{
  "n_layer": 14,
  "d_model": 224,
  "n_head": 10,
  "n_kv_head": 2,
  "head_dim": 32,
  "d_mlp": 576,
  "vocab_size": 8192,
  "activation": "swiglu",
  "norm": "rmsnorm",
  "norm_place": "pre",
  "norm_eps": 1e-06,
  "positions": "rope",
  "rope_base": 500000.0,
  "rope_fraction": 1.0,
  "qk_norm": false,
  "attn_scale": 0.177,
  "bias": "none",
  "tie_embeddings": true,
  "parallel_block": false,
  "init": "normal",
  "init_std_qkv": 0.0274,
  "init_std_o": 0.00433,
  "init_std_up": 0.0274,
  "init_std_down": 0.00322,
  "optimizer": "adamw",
  "lr": 0.00113,
  "beta1": 0.95,
  "beta2": 0.98,
  "weight_decay": 0.12,
  "lr_head": 0.00954,
  "grad_clip": 1.0,
  "warmup_steps": 212,
  "schedule": "wsd",
  "decay_fraction": 0.666,
  "decay_shape": "linear",
  "final_lr_fraction": 0.0,
  "batch_tokens": [32768, 65536, 131072],
  "seq_len": 768,
  "doc_mask": true,
  "z_loss": 0.0001,
  "train_tokens": 680300000,
  "steps": 9785,
  "dataset": "wikipedia_en"
}
MLP neurons of a small language model. Each row is named by its layer, matrix (gate and up: input weights) and neuron, and shows model dimensions 48-175. Each number is 500 + 50 x the weight over its row's rms, rounded and kept within 0 to 999. Numbers have three digits each. A neuron's up and down rows have the sign that makes its largest values positive.
Before each neuron's rows, "fires after" lists the tokens most often just before its 100 highest values on Wikipedia text that the model never trained on. A number after a token or word is its count.

fires after: "1" 17, "\n" 17, "2" 16, " " 13
L11.gate291:491499524539522515472490567582562443517439530545533566544488483505645509503468541518485459479454478537554471523491516504555482437508426595539440478504511552452599479555323480435420510425503455487493483407508390548482530476432502542503493537549487385479610495477502518485554538466557573451575532487540497536586431533464505498479481499411413564631559466543602452447526407425415536486472
L11.up291:514528450488564484486564485524474462481450468540421528515496513442579479505550474493401508534503525461538523504451475529516488460462489450469408549543476499436510420334534527514402578425505542483503479408473402567435484521478531515504531473466454491564552506468560450455531436388540544417503513510582431510488484531487507531406479532436533497568598445546490448493390540388458472520487

fires after: " " 34, " pre" 7, " (" 6, " p" 5, "0" 4
L11.gate129:518521532474533521352525445505551447519481503487351407473512603449472552454483498557503564536521582590562614528502508529471522477470476462494559448506485550479586489489558512458540405623443539492457391537527452523519592616466443542487529479485457532568476438525460440516534489553424460485459481519447514472517531563553510650512472458432487560567558531468436474420422517580448463526482
L11.up129:610548518480448511525584454357543508460422587516462505456445591542443484545535491515536657471544562458504534508526524433516523517489489456566487466546550503430439476460449490528572433556518426504526531527574511512566536526584509445584397384547471517506459462426453449488494513532497506522411385553461468502536497514523516509531474439485515510573490444597457544422404507465539491440511

fires after: " |" 47, " in" 10, "---|---|---|---|" 9, " " 8
L7.gate508:480393557557535514393522518498481494554602513427496289435507492499344513505492486514506507512556570530485473474499481505433603490590475544597461401516497570491450480514571558450505495507471500467494548447523451529440511597459451539469557499526504485400498480488453511542492440486575417490458436552486599385433498429535528539497481457427483499542460497532500489419539530518558532519538
L7.up508:494485531548519532393506472368512453540516486493470444399535475451463469547405477512531541471440546506556537467465520562532429516496549575513516504527584521488399435563449439461486492445462474520501501433459511482442538497520567404601545566484480465456462564432492425536476581496524408440490518554507524483474434433610589443490525537445495534476448566497487532493446443526515543466496

fires after: "." 69, "y" 5, "o" 5
L7.gate523:514505484591485462490527508560474483514545487496493406501567444521462508488380464545496463544473572481525451501470546485533565496499460528492494489514438495559456512503470505401448475411410518554499442499477479508439451581523514487488531514503450519544520555517432435481541430453541508438380435460553554538489527440457520509399587552489438582448468547449572563514517414590476522451455
L7.up523:532614453500520456521423586512511502566415571548513472505673542631415518440525497463478499474522429467540536485441457529483537502533458368456486507421506442529451549592479475468497526485483476518458546471427458490504603465528546543501502451447502414480545535487613484469465494436553432548430529471558461553416572438511437451489609448429581461513497512576560540536520457469509477472461

fires after: " " 38, " Mc" 9, "-" 6, " F" 4
L11.gate479:484572583613562459527520487558565484540453457518422487441489465578512517471484455450469480455508522558522479404557526517481502503557492529523425433459481510602504512445507491542569442510509477453550500464431603481530559480541506545499485562594499563477501496417485571517405583439544480513495513475456424471476530587468524485479545540546487535489442511433457401502490482553444474493499
L11.up479:399497540531529609496491490612499501521481493609533471535617447498536464501488480515505520525511528508530525433504469411580526531480490454488476524499630537463538500503551560453536443469568522539430501505491355545467500428516511429521552479532472553435447512560502446555627497473471444490454595501452513490486508397516432545493414488476455500478500411327475492486487532495519439501556

fires after: "," 27, "." 12, ")" 12, "s" 6, ")," 4, " The" 4
L9.gate123:485502546502431490475546540586518520594502520547461479447505502528464616516529468471482491501481595631512464525580524569533536480548491460534476566587511523520483533510480569512516633551496437587492512568516466439549568459489480435472437507410558513506485539447438495577479428553531462491439421451587472471478537407571554407440560500419518581535529458562484552487511408515446547529393
L9.up123:542560434590410523456520555510482509471531534553511475478500471481523601487491506519529438435532500620495500552504474489519437492532399465455480530474545472431480473488507539488434534525486361464446504449401489501565504454550486499470585573617540420591492504597479609532401478524517428545421453470559408508481551474636598425515575395459506576448469548570469456403500534490572494489514

fires after: " " 41, " in" 12, " of" 9, " the" 6
L11.gate560:453473472581487524487470514388459570504516349486434458416563497456516423518435570507537419438548499453499620471493516447514510542448488437502543457482622497608569578506507481519558464595511432531480471500453441561444529578499488549580481481498476492417622400509436514544490521418546524525514516493556460419548547453486372446484530426565467475433490469480558524541613570504503507498617
L11.up560:402466484472512536481502515492536520525459438543402509467497528504518554443524521398386473576456403478517414439480463459517519471522436428523519541553563565525535436472486606497464469574501562650565430547433481473506475517577440429529414451497454480454413545497511472560454567426510578493511506548503532512582451442471480452508516476495490496503580498480534469457500553443442531423400

fires after: " " 40, "mar" 9, " Mar" 7, "al" 7, "-" 6, "bo" 4
L2.gate554:520623491559443463431483525507537503540516511473496516429517440631463544471436457528521390431482544522596488437505510532415550513543546511623408484490430546495472472504595513473415479469444529494523453566538561521478538489485437551602535482536515498480495494543471467505404500443521476482482451517475445529483425544494491407513453371455443449532513590515445460562501488508524589500433
L2.up554:498488540547513466484516520558471546551558497472472499510494557560473552613418589548547457396487500441566454513503525568400515428435506575454540557457499505607436473508532384425490476486403499403490495490554523542508471382481516456482485397504526500420528489427532546582471456438461483462472509446418461493490508451502481463504497523484480446533439535501507501533433541591510473490537

fires after: " " 54, " T" 4
L3.gate373:520579469562429423602457516448491464461499506446539553429434548537457488455459472490439389552518491463538516520499524447489554507473543457565431457472503600625512465540499516467501531530545509473529472505474491445481523528447512532527406513516501522421496449620450507526517490448479500497538476471576508481542544445535455557603514489444593584454470513433490482465555388444486417508548
L3.up373:457482490446493553443535420537484620436548481509522463572510432488496477583544540475387502562493459547522443497548432515430497477514558490485516460520550546590591437502494582585504554479523516595451465425519424491465564482521525514482526570409451493537561563564570503582519524393487421424505427510538423519454537465482509553477437457441428580395641506617531552483493518482534473471474

fires after: " D" 12, " F" 11, "D" 10, " Re" 10, " W" 6, " E" 6
L3.gate53:533487505556555502495552519466450471499608508420508489444494459523482455423494395538434505521469556416540570467492558419473481441542558520456505582549562515487555494524505407444488463522531516436468499445504574438596590464521450453421592615604512507583505518447460581468509532491460523510442443490387475520575529476481547479422552552471433517526381487500469510475473470526454515476438
L3.up53:315487444523546530504440500523517437584488493516468532481522546519470461455498494429513540581515553455490448474566494576559490493577467425496496616487486511401560498593528533515471493439512528479490494475533596518462632472529525497402524521543509575489381493432456490527515477440520611456495466532505548504463535607570520496409509471485452597465534426493572500449417508531422502573489

fires after: " Re" 25, " re" 21, " |" 9, " " 5, " be" 5, "-" 5
L10.gate275:464538412420608498522411534460473511431462478485482494491524448503520493506537537486535464547374532459431583545472471503540579454523518497524566498554343520442475471487433489461499523461486534446554571432431477478491479452497422571450491507535449617502484479446504435526517526561531474435444526509518441561482451523514541515528574525521566543571524523513517495482501526501529453448490
L10.up275:444454553381552446531478464512550498499482511505452551571525463537473535420533501470544488502547508388553487509474493536558443491524568498506460461625534453493445483461513457463485415447568408448521558508516457476474518569491459453469520512444464542497449472399442490566524499503533463489527521565531503501517428483444546510428474495477490464532457544566444417473581516552500587440543

fires after: " (" 30, "-" 26, " \"" 8, "\n" 6
L2.gate230:450545550444533498588488494545527583489614443487543539589536491568570596479441444499473476490513506588571503454471547486543547424544550442469555501465502529599480455545487516487565517518460582496495490491563560441533486550609443443491514480484500579527489581448574489556541469446461593471512462562492546513516469463433554476498588520600480531498525560565420499475519605466398461565559
L2.up230:506554505624474491441531559466513478423435461427536559595516571487493576537454530512428471551474513493577509398417484517541609471452491504430591590478501507542523467518504540607538551514473552567559538452484543498512496602516492457518585376619503506480521548398535518555474431409535454507490545536533417517507501483487562444589479537558439478519567497433455569472493495480434529552458

fires after: " an" 20, " the" 14, " a" 7, " An" 5, "A" 4, " their" 4
L7.gate384:527484537494396454510490462452556536441546592530482466506495542484513513531543409560449464616457588494515474494497446488450573509491423449673550597467503479535586527484456624531635512437560484517518472512519458525482528579522494520573469468585492579500434526552416515515561598533537468475575486432524556463513440490507523534546487438404500348557570493477493480558540532480465505552590
L7.up384:486451538383518500619462556607499520532536499588497499562517403525452512552511464533508522498534582478524481473481500498594440509542506499462492562479427454464491510494476427535530538481497486478418532477624585521503542544556448467524492549534533518468475516439486464522456544432567361557539581624593458491514522520499487519511592514494548604504434484566470517506566523426498485529546

fires after: "\n" 23, "-" 19, " \"" 7, " (" 5, "C" 5
L4.gate342:449535411528545449479479418424536510510516485535437454518489475545523552468489381534489555446503556462476517477518485528467551338565482479542380401439542538582494511452449568470459453509507539459474488585534534552533541392480440516460441497569488517540538553404475488542412584500531458505485462481576455484566497416544529465578503400483513495504521572526572578516441544523455458528470
L4.up342:461530436393406489512474482498586570482485413474480518548569471403539489484445516479395497544435476573545497435558509512479534513558480510537517507533575542569530410436419491533484457448509501511543359430436548533419518505430507450471567604462474398547565569429497570534517550459622448506516516526466480513498517465372508476490520509485501501454506546536441533536508519480501438484511

fires after: " " 52, "dia" 4
L3.gate478:476609485482497485529552550464501498522433501499404379538558564511450576556466521523372482448533540445540508411508503538376554324551466485430518472495472515416444509470499498491522520523483568501479504553506438528483516514459578472477484554521402442462496508511508489535477558551476550487568469563418461502428463564403490474483498483320450460457584504532516479494519523374496502470466
L3.up478:500465475523512480476506445551499478456579414560567462510528456531447506511514485486463524487531537550504541477535452501491560465432635463557445526466543553555450435486517523390526496476500464617494451516477485418606554504513501500501489495445467542496556557414468461551541515565494434489480473513495556536580460486442476500521394442483489501469505528553529523458504505479485557502527

fires after: " " 55, "==" 6, "s" 6
L2.gate78:429500481451500498475504425617482415544514500558437463464380496424513544513512574471536511465552580598523472356413422588472507427460497488543427434517443545547536529526515401485465497478539479415512556613569379525580415511483390530509584556494521631488477505533560454469558444508467520531461455529436515512561448504480519486484448463439441451491543578544545464469522551441472510528541
L2.up78:545491509417483569444549540602462473612520532524489387508423405471518494575445424516438492426546527624525515484408447528579478561439485537492485474405549497493469482531480511498505491509508438530497436581466523568640544578536462531502545496444512598543435518518539552470545573516468433451458499576589581530589510480503454561420489561437553482440460501566461513527508498585436527543553

fires after: " |" 50, ";" 15, " " 9, "-" 5, " and" 4, " the" 4
L10.gate278:468482502558459528481435565416511509496560520480438486489546450600537559487495461491490574555498525451511420561484461464539480571535587505488525526494405540535504510530421445526572519579439475441451636520523403479518508486536547592494497578502441408518551520562476572512476462510536472551497480494531542473521541435661397462485517432482579465509505376447645506492510422467539452481424
L10.up278:505508568454443483496476495481568501542487506476497575418484540437420470481433409488527426426549476492493540360489572469614520574435566438505484446486515474484573537538560422418503520570534440516497523566494551569443478491563468480577501435547495566554502567404535479449610497565541408498441494530444492467446447456445474456401476461505505553415509555554460573489446510561504507543548

fires after: " " 41, " \\" 4, " pro" 4, "vo" 4, " S" 4, " p" 4
L3.gate193:586547519536512559490460516594518497567550536508590549488562504377441517497483545487480526435490515542537480486475431579504463500464410457485478466501420511620486510578416520415454532538557531450538513557469562488638494451424464461552486429506452467498469461476535602524408395541485495503541516547498474495586515531473532474432470353514490514422504565502547509489558532479432505591461
L3.up193:431540556540501581472511475604497467529536533478572513571416495487491468513496483495413526461485508528474538466508407504526487545475398482473517455446523516565478459542481499524453485462508502468493528516544453625511443504586486478470523466558474486519541497417431528496461403515466470474501516516536550494573436536397526566471414435445551495456441541537512594466532501480487476455488

fires after: " |" 29, "'" 15, "." 4, "es" 4, "0" 4, "able" 4
L9.gate222:577531533515450488487555463499567513566499504480535522526486531534548493394424445477452478418464545547490560487426541514574594509421504519479395414498495525568518509469433498346509445375485524460544533499534594528507498570485421423562480518451509492519542425497471583523544404503565535552460494447513438499470458487386559479403484465459506542404576444552533510530474519608442524505455
L9.up222:454485567546525424536479500534416540524482461437437497519500549550475437423506471538486457585463519500491557472515487461559494398518412529547481507460468538471525534501583453505444509533476446521511519437541471470440508498502569547454423459364463561520562555485492520515489559504543507429503386447563421489567488447396551403458458533527545506475472524562484409566559540388543586445533

fires after: " " 43, "," 9, "s" 7, " that" 6, " where" 5
L3.gate255:443460449536597472490538420579466483577587581559404469514532481466409430461462620543461567485498570456549493446413469497496515499586564500622479527512475590492564553501407541443435524535595439479480506572580497538566413516465466598475478504444516574468535406514445456474442474584514469540425452509448556493471454477468477444452459502502467446429403577532423564459524506470497465482465
L3.up255:501472479437562447503500431587592417533425562501561585509520474592501533546469420529485457551456509432534490486400513573456470451468423474543507484528613420440516444500499457506456460454484350520423453430555574564476364437477498443549438520538506417550470450433511554479463534547413504431407420527509622502482444442446596464450510608410459486483512524495474472501531452417460547485452

fires after: " " 44, " re" 12, " Re" 8
L11.gate169:457463430550511493476481444505564462491515425567537452451447529469441582408394453507499514498438480442551479474494473491460563479566554455408507520537566567536627576518532492538462499471490454540517402441521445506542530586499533504479547577466372502469513511522543447495479521515466592480456501464533554448411564461520467552497469551552525521536435536515560502456448343478544605506455
L11.up169:515505517484529489479518489502471526497412509561437516531451542503442523514556596420491462571531550494503506480629522538499514414512494408525462389536465529560526554440504432532457522512476400552458539479494533540491476482470466490475558451436503506609620479446501552520534414514599534498552611459482471441413494458528540508489538513533463502498563529504611439488487477395470432458447

fires after: "0" 22, "9" 17, "–" 15, "|" 11, " " 8, " /" 7
L11.gate21:471482528479479401479434445506573547538589546546509515540515448559571600466547503485523570489460524546553434514529535418362533490520479514547471389640379425593479439550554485465491406481434489470503542496445560507465485486536472497438491516513604520523572483552562422425485553523509489521522620465461602506439575469539553575504493575500498440449469459580484515470482494599485525489485
L11.up21:554420527495565528443415614487524529525445463417530503518447469449518539499538431505457591504597521563545492398437441469524569406531576557536564474502452580508516507465480524476533468510463490555472525435574439435488414509486482456607468601488538557513417506506454473556443501560620532510419510527541500502524494579570452460531468506445493463555482444513615592439438479528403568428453

fires after: " " 20, " the" 17, "0" 17, " A" 7, " a" 7, " The" 4
L7.gate345:456509493508433530485450477531601492459566609575509519512535514428474515565469427557522448525434611564549548402524507533490541502590469512549522617605408544484385423433538480546493490478468620496497515548539461497515440471544458569571539493498491581511508576545482461497523411462500452456477478598462480445541493543452545537526593503467475440544487539503445510459459546473564523589480
L7.up345:521508423549511486572403500476490519453456500553407452417531490529434497520491436552528486436434494561464512542501438502518506524534498527396474532513488542434440510508464500487473527444471517474469543515563486435540472492467563523533497582587545439454459495491536502612516512440458456538521522493475462480521488593433509506518497514413526501481511504501481512600502538488499456551465

fires after: " " 34, "–" 12, "|" 9, "0" 7, " |" 6
L11.gate27:478425479576495503510437554490554542522528497553501464477511527592506519483588459510483605586491476529536480519423502510481590479631515534549458412546462454471522513391576511490522522466510480460536535388498411521506452498452441404492478512516547578524491448532506533515517553448464556565540558457545587505525524516576466554506548524481441574566520460473612545507477470571532529458464
L11.up27:424501427598603546526486524492552513584547471523490519482485524531560517513497475477431575472578563572532546496452465423515508468363479530517506469567495603499547440525497556562403486532440534503536474423477568486484452504559551499409546454477608509561526513603478468462543507626492510450553541434442513490447554495484476536528457511532448573516546560495499485509459542567396591457562

fires after: "1" 56, " Bi" 7, " M" 6, " |" 6, " Ta" 4
L10.gate135:502593535471423545426548440485502431438449499541467432405397484465511415501532523518464420511510474538558449517464534404437535605422427546540580504431563520497566532450487517492503459489473498519500533467409437445559500478397478486462551482555454418525503529563508386507488599517508553538538462600539454527509468555439523477462556450444411436444482523501489476464506479402551530536480
L10.up135:533495536672489516388569384444498520439432526455550494415519530496517516446421416476497544480418609517441450527468520491560485503473523550532600503532536490489522484482580515439581471462469457482409530537545471544476496435480517551500478465435481408437564641445520504551473594439542480446467481543503487524480505546522536557509477513469405530467489517481525545511496526396494392571569

fires after: "-" 35, " •" 11, "2" 11, "3" 5, "0" 4
L11.gate438:514579440540628552563528408518627361458517471558390472538531529493499494505500446489480576524475454540583514512499409490416487527498433518502463535539533547443464451518440532539426556462468454496530499485436458459508389605491486540503487459466472563416430433512520410489517478564439521514490425476539562489415509417527537514525498414463571496478556479528460475457461572491467488484566
L11.up438:517538446443554492469548460515467511488472494588402446522453497560485490455485396595472515441627548591493454506560508516437420437584492432474470479523571501446452479469646503580593592522493537427573492382485449460588518517473555487519527494490567538505486531486451465549477481532388459502538491501499601429467507478523486467544499570436464525465539452502411555427530517428411506534531

fires after: "D" 32, "," 7, " f" 5, " United" 5, " F" 4, " D" 4
L2.gate486:541488611531562587461510551451523560506557586462505516486482455499465561498418453523496552592461510381573496522564432518551503496537461498428546515459450493555617517466507556483469576487527578506477457503508513516482484525518539528540496537542515508566455468528503504480495489413623572537411419418461559461452492532616422482511493549534587336538447485553541637483426521573486462430412
L2.up486:425465451488484521415400572375484577461485556525491516529459510447509526430498582508431490534481447457521507507501500487435521533528476475494479561583569390534611481502510600494474556486506539497524422423437476565455533573444504547518418497422540482461462451555481454428473505517496467490442467457523524505382556577600465421469529528558480473500396433452574564531446551543450479550513

fires after: "|" 18, "-" 15, " Sho" 11, " |" 8, " " 8, "==" 6
L9.gate317:444392568573476510381513505591574476559449519466374494513440447610462489462479450442523506506538504492497499439525483542510511453433627538555477583446502529524486539562548515534493587516555406509479493504578462497498516524449462536492468532508575595511477481608481478428540491541546488516457485493514489442552595481506466458462471467509475648567516459573524515436492455522426470544605
L9.up317:505589454497450491350478410513511474550482490602498499522529479544457464407573530493479577504563555450506526470536415420514479536484441519502529489480493522540569479463560515515498526523555422479457462557520468479479492564449526580510507545561484590493505505591529482408540443499493477497499473429577452493518579457379459493437457555532487495452427449476451520449423476556487442537589

fires after: "–" 18, "9" 16, " " 15, "|" 14, "0" 14, " |" 8
L11.gate282:529490621489502506549471496516483502508382506456473581475473496408517503510529494511528570489576494561525585505474536505431482490555588429505474481531494575504516570512528481543592554525589377540516626464520598502484461406513425490470431542509561470512492498457493477490501408557508541494531509474493471498568468474567509451464467391418524534453516487477464510542544511428412559447563
L11.up282:538495464555485589500517495526466447539577449499490509466494462532497441473578446452511476523559535402485477516397529409604469503638474552492514460390482527494528464500394382435503497573511511475560449514465489468551488428457468458490552519526461497471466449445476510460573529510446525467434540541547571538516565514517381554490431631486496514513525431456382507474491517555499517520460

fires after: " a" 45, " spent" 5, " " 5, " one" 5, " large" 4
L7.gate322:533578561530524571445556527578580406450528524537512479563435569482473509484496527445484449552491566523508568549559493509541550557525499456518493494465471512484452520448426528471391476471518530502472436444493452583438428558414559545528433481472446550431482501486528614402539491606595561552432625467512488418439533431526510471481495543384472480577485468493462581507527527444504553506460
L7.up322:480463514537462497528606630457539490461539551521468508506492593484374503490517442454533440469432561447511526503591457534432511531438482508491492455544459510518422503457447493480413519429480510483469477457518504445519482601400520591532527532561452557508557439518502505528426485413586606518464531543418532433508604425473620506507491499580544552537452548507551430403568520437413534419509

fires after: " P" 18, " F" 13, " p" 11, " f" 5, " Pa" 5
L2.gate188:523518446460413456529505505486509435483418502346495458403490468439476576518516544505524498527477538507545538527443440504528563454403485483463480628537527540466532510550508482509456560478429529559435494495621628522479527588596450550531474533445480419521543578549512508504518423532496490533464499452427497473538504557489465390423521445439388491522566593585480530478487536464402491377505
L2.up188:470527518467447565529579485399482518421409537483510513476502551597477514418414508544460499495485539548497410514540431475577463510511453581430482356529506512540511543503518498520523519559480494535473567524463583497662478542505542425516434487587474457526467490612505477425457511517585535515560434454620422509556496507570465514481531401489500484484535455452487480522530482475497467472490

fires after: "0" 22, "," 21, " a" 11, ":" 5, " took" 5, "==" 4
L7.gate194:512500591590535485584508444508528446454552562498515428559525441552459491571480456575489469529506526463496500500492494504522491495541550460488514452540485547558533532587485528529481539444481540533431605445517509556492549459485498522587486494536534508371549403575469496513575433399469531453476503394480558356562555479523462587446515447442534556562458511549465471521490615397460529476591
L7.up194:460519477521493528535372536507488430441574476523521496424574533536523466511524415441502459521530460531517510614531430578471526510476458557517488413501509535472454545523467483441438457472469496455509429470476488501459468583469533575575533489465622522466534487466392468588466451498561499463458450463481527471558529516492488508466453501477450571527516502449607562423510415546502447572520

fires after: " " 48, " to" 4
L4.gate208:556573411565514424427495536530539538592664495476397447438484421475442518530481487512458498451533512497553528535504361461514524451479558489494509453489474522433516542452523539460534552555529528422590484402457475496481510509551512478476517452449493561467477520374526500489456439472522548508524448392454511441560525532376535357437496575460535455427458530546491532434602565481472549563456
L4.up208:542564542455503455410540527542482491524442529556588486465545540508526436541488454544475494501514546480511581582496502512544554445438415514485452457471498486400475485559504464488502575462354573429484475467527555503422459482484693556537536497487496510557515460495477464544532468504448505437470442495507494530444546505486571550366492499461475452532503485518470455485534412448571468533565

fires after: " " 36, "-" 9, " (" 6, "s" 5, " \"" 5, "\n" 4
L4.gate365:521474487470507444401495509458497474583552465520397493463450504557394501616479460519403567605414562469571527515498462515457562466519521540497473453461534590592542538521381586567458473479523512483492485464418465422538424471485424581530545619503505490517483439499551428490536497542605455461446566499463527476466584500538515512454468505492420566427534562496502496462459499597564534644469
L4.up365:461515485479564491482632562599505520522474545432490501502524582440559460552509579510548583549434462488555551494549537564470493479526522498559571566561509406479506497584583524482475540610482532529540491446545569470462453541496545524518488452472515554466415580543505489639559505467478499500521434524556513473571520453480571481470551521501399472449426374480428606516436592549507514435454

fires after: "|" 20, "0" 20, "9" 10, " " 9, " |" 9
L11.gate274:564542520465586493438532559513593572494446461510541511572487509446506558462520462534475471483566517530512536440397519482438578513567618422460476468531470491572543461461514493479564437450444444564475548461505476401579448475498429501445476499524514450586505487529494550510497510445585512477505452493531476513475488508445451560532521558485385449465575472508407467527535538493450517572464
L11.up274:549460528498653570492407467478534583468520546515507471508457442483506495536475506520544540457523552607538543551423452497467463463547560517584528432477510518576504401456471516538510491553533462419499539509457550537486466503524524450409530515401537590511405505505500433404537475505459475412475535500535449523569482557478531477554475484466448406505489501530595509431441628566428544464495

fires after: " Pa" 16, " P" 13, " comp" 9, " Po" 7, " Val" 6, " St" 6
L2.gate63:532486595529513447494521592502506460530512481455480435424491515548491495518460571603478505467363602419544482420480386551539606540473491404541477478605469565579483504426555620519434566550509536579523587479592450384452536487532535540497489500522448559528514471556400461402503460552537498513505461478518427465516520445503534557528528415418602585487497552494443476459505595509467563516493
L2.up63:416551560493488408447513575531542519529406511393518505602508507627524458442477617546522504407442469331497516456564535470507579554438425454518437477487515461468525463492502589514465499514504506454571588450502472476448592478465542481476517424603562562495554493544452522435433471554423558500513524477535392493492564471452513519586471475429507573483519464502461507515524476455475457535560

fires after: " " 58, " |" 13, " un" 4, "-" 4, " in" 4
L10.gate530:447544513536486582476455460542488435506506523461550476453534498512520536507480467549488595512542557516520505466376474485493471477565590490496591435514488542570480448455409517460552539447550603500526612494559464507513535500504391449571570565490452543472523569464408425487509490498486533468505488545508500465474524478582463478446532475526525394554449397460511502462459477541557500556399
L10.up530:462470537538467535391534532547497461483552520503415460424487521564436438455430510481424540509506498537521577451533536463503566485452452444555523538435555502559426501545548513536510471526531544538553447518451608500552504527396453515500479453498513554505573417544557494493506388531477504505593574577519509464365516379425405480557502563474594443465464542424520505397422483510534514436420

fires after: "'" 25, "." 15, " of" 13, "\n" 11, "," 5, "s" 4
L10.gate198:543466443538485501489603497567465534493455484433550522486480498430479526519485573584550490489510590503508552363495477531429414426476410463497472515520465495492444505503434502488491478412544473497575541476530547460540475450530509508537498529459511523479548479483558571503507513440545506515476473462507540443454479531534565409576582444530477490399528502522523490513524509556504579462474
L10.up198:555507497461570484573446496553497492417506506434497642531566537560475541433556510469443498561436432466489567593587471535403514518444486508498461521469479501493465529440487574450466416447475473550527596508590507411544537492529470606534460589446444533461472502539518508422435490560463546480558417482545417485512521540504488527481532430479564459504455551539552495413522600581532625498532

fires after: "s" 37, " S" 9, "S" 7, "ac" 4, " " 4
L7.gate405:502545521441513472537421460545522511510519582573429442557598534492411512498470502571528507495443524454500483423481454567575512510470505468483431457470542623476490475468523472442425434467510522492512467407545627463517489466505583471549419488517474561458574455466519543554450402548486507516446457528410496477459498435438496427435517330523537555474471467574510581376499479578508555491461
L7.up405:544535539531432503475578557456526456589533409460470584606454570441490509535499504495518446579521530505531500404481484484454543541466481440506524524567480444487506491485514508506475483486515471496538506477554498535508506448536533420562563487543422516455588471473490631504477430457527445499518593574489510471450509578421471432468534539458542549470441397424484523485494487529492463450467

fires after: " " 43, " |" 37, "k" 5
L4.gate282:514484533547554504495452605547525544517497534520577475418535387612581514548453388551479491437527479491510567432547447500510384495495555449523463514470525491456544572462464567548471529586478408491484564431623473544507541519481476563411508567553427461526531503493460619323554566489531455497452419441458486465572477382543450437460491484530508498482487460522503547474540516469455474594564
L4.up282:533463517537547525475546463392517583475608431517545471499465526452551466525492533548478500411528470495488555446490406493425556470558512481549531417521544508568436388519479463459523468528407516387464496552489453577498520525489520496574594442469600511505510480490468532459522463512547514475527575494547537494402443595481485533419487430507482460445473522468467577533463509493430509464452

fires after: " " 45, " un" 6, " pre" 6, "/" 6, "ab" 4, "-" 4
L11.gate360:469533573600583524482440525508498439580523472532466499434512489533420564512561565534464506553573548487527570459489464553419527381419446510536542550349490511612496560476462594426485483467557486509493497500544521573570490500443519478528480534487473482549412444529546482441533448579477409492520520540435557473436503463482533475471478475373419423527479468481521487378486589552556428505458
L11.up360:534460465518478443464440569556505572576507533513445545377457591493501600454576509508429537549475551467504506533463518497551466498525520483430418478442576557414499414407488508525458408496479629475477452461464508545501483618506391570439499425535450491510458528469430476392481441454479533453520537492500507476435503467432443439424460481572480514524494494618506494468320497464471471578435

fires after: " " 48, " his" 4, "Club" 4
L2.gate59:486552476473492466462425397565476448547494535480486513469461498444572462470468541500513538456503482544593491568436574488486527480505535494476540464546564585467465434561392512515440568622475545434500395513520487521584483567462475480507522546466485490427501480647431502595583498499527469442435476472493521465599603545458456511544421512386487508475439465546514504497520447458475488504557
L2.up59:595443453457515499532450415523567432522500522529543554484423517542526570609500501508446432537578565463535496433532431520447533575519530539572422623471548500483509506485480554474502557440468461496428516421523502546571427501462586539490506470559489537461544492478526466547453534531527392475396564533556568500507513580481455596505488498546502521466517513487483479447597528525586500533592

fires after: " |" 28, "1" 27, " " 19, "2" 5, " Co" 5, " G" 5
L10.gate299:422536533415459539543427509417544476416509422514595447420454506573510450457484468426506588420488496511489514486570551468469344574470580528445574509457494557464428398521533460388494530566459522477553512505524506509499542478463502479442464427465556435486533561524550487488534553445528500527552547587561475553428476577514560488439549477440393511609528526586462483479408429456493516427588
L10.up299:445477435470445435433478402433518493374468510506490469476436453539450449444571568534503447444430547491525492496441448498506469555472510557459494526509442587435587529572483533439517523435498516463474514557488501460517570565490444498428452500442438530515568518574510451513536588497576448485516415529550408489532504543461541447513553475419344530497404477526456516448473453485546493657600

fires after: " |" 32, " " 13, "4" 7, ":" 6, "th" 5, "." 5
L10.gate51:458453475527493543509489540440476471479530435475550427428507545490491494442458548514481408466477460518403530521489432557469524597480530571395462480565479524435489398402458391409541508566502475437487549478531450453366383520464424571498545427468491388501484577511477498555479452490544484479535470565495486548513460466598553446472484530468559459503565469558487424524462524557586496389500
L10.up51:480553500471410527536435484477540491405584516536465488473504387460506524415423536511548393502447527491612576499544561417512550548467480502526542498490514552505544504447567495475496507492465355467555535464514475462471516523480428493446551422464560507488527542443486496518472450492525429488521480606502434529419490499420515511468443552448539489431523453523553490476434473510546486521428

fires after: "." 14, " and" 13, "-" 8, " that" 5, " or" 5, ":" 5
L7.gate466:487462529517492498442474486454489484478601401470431508445510423574544577491426481529404514443485524519526525439536466521536516437506550534629502408529492561548471478486490528403615547495531530607504585478504502547494514474544483546561526552507573514424498448585496546542461486449482524480472426481556566470488524412526479538445489415429499508576446477533534477469537458521453523538439
L7.up466:463526492572410539584466592447476475495537514590554443401400453558494495469470429533409560446461515456502499520514465453495451482582457526557560482522472404498413484547433428427545461514435426483492555580570540515480481469445414427563564513446490536550481468497401512452414510452541452475464422463598540464590517512476374540411479441444433474574471442557488551550447482467498477511444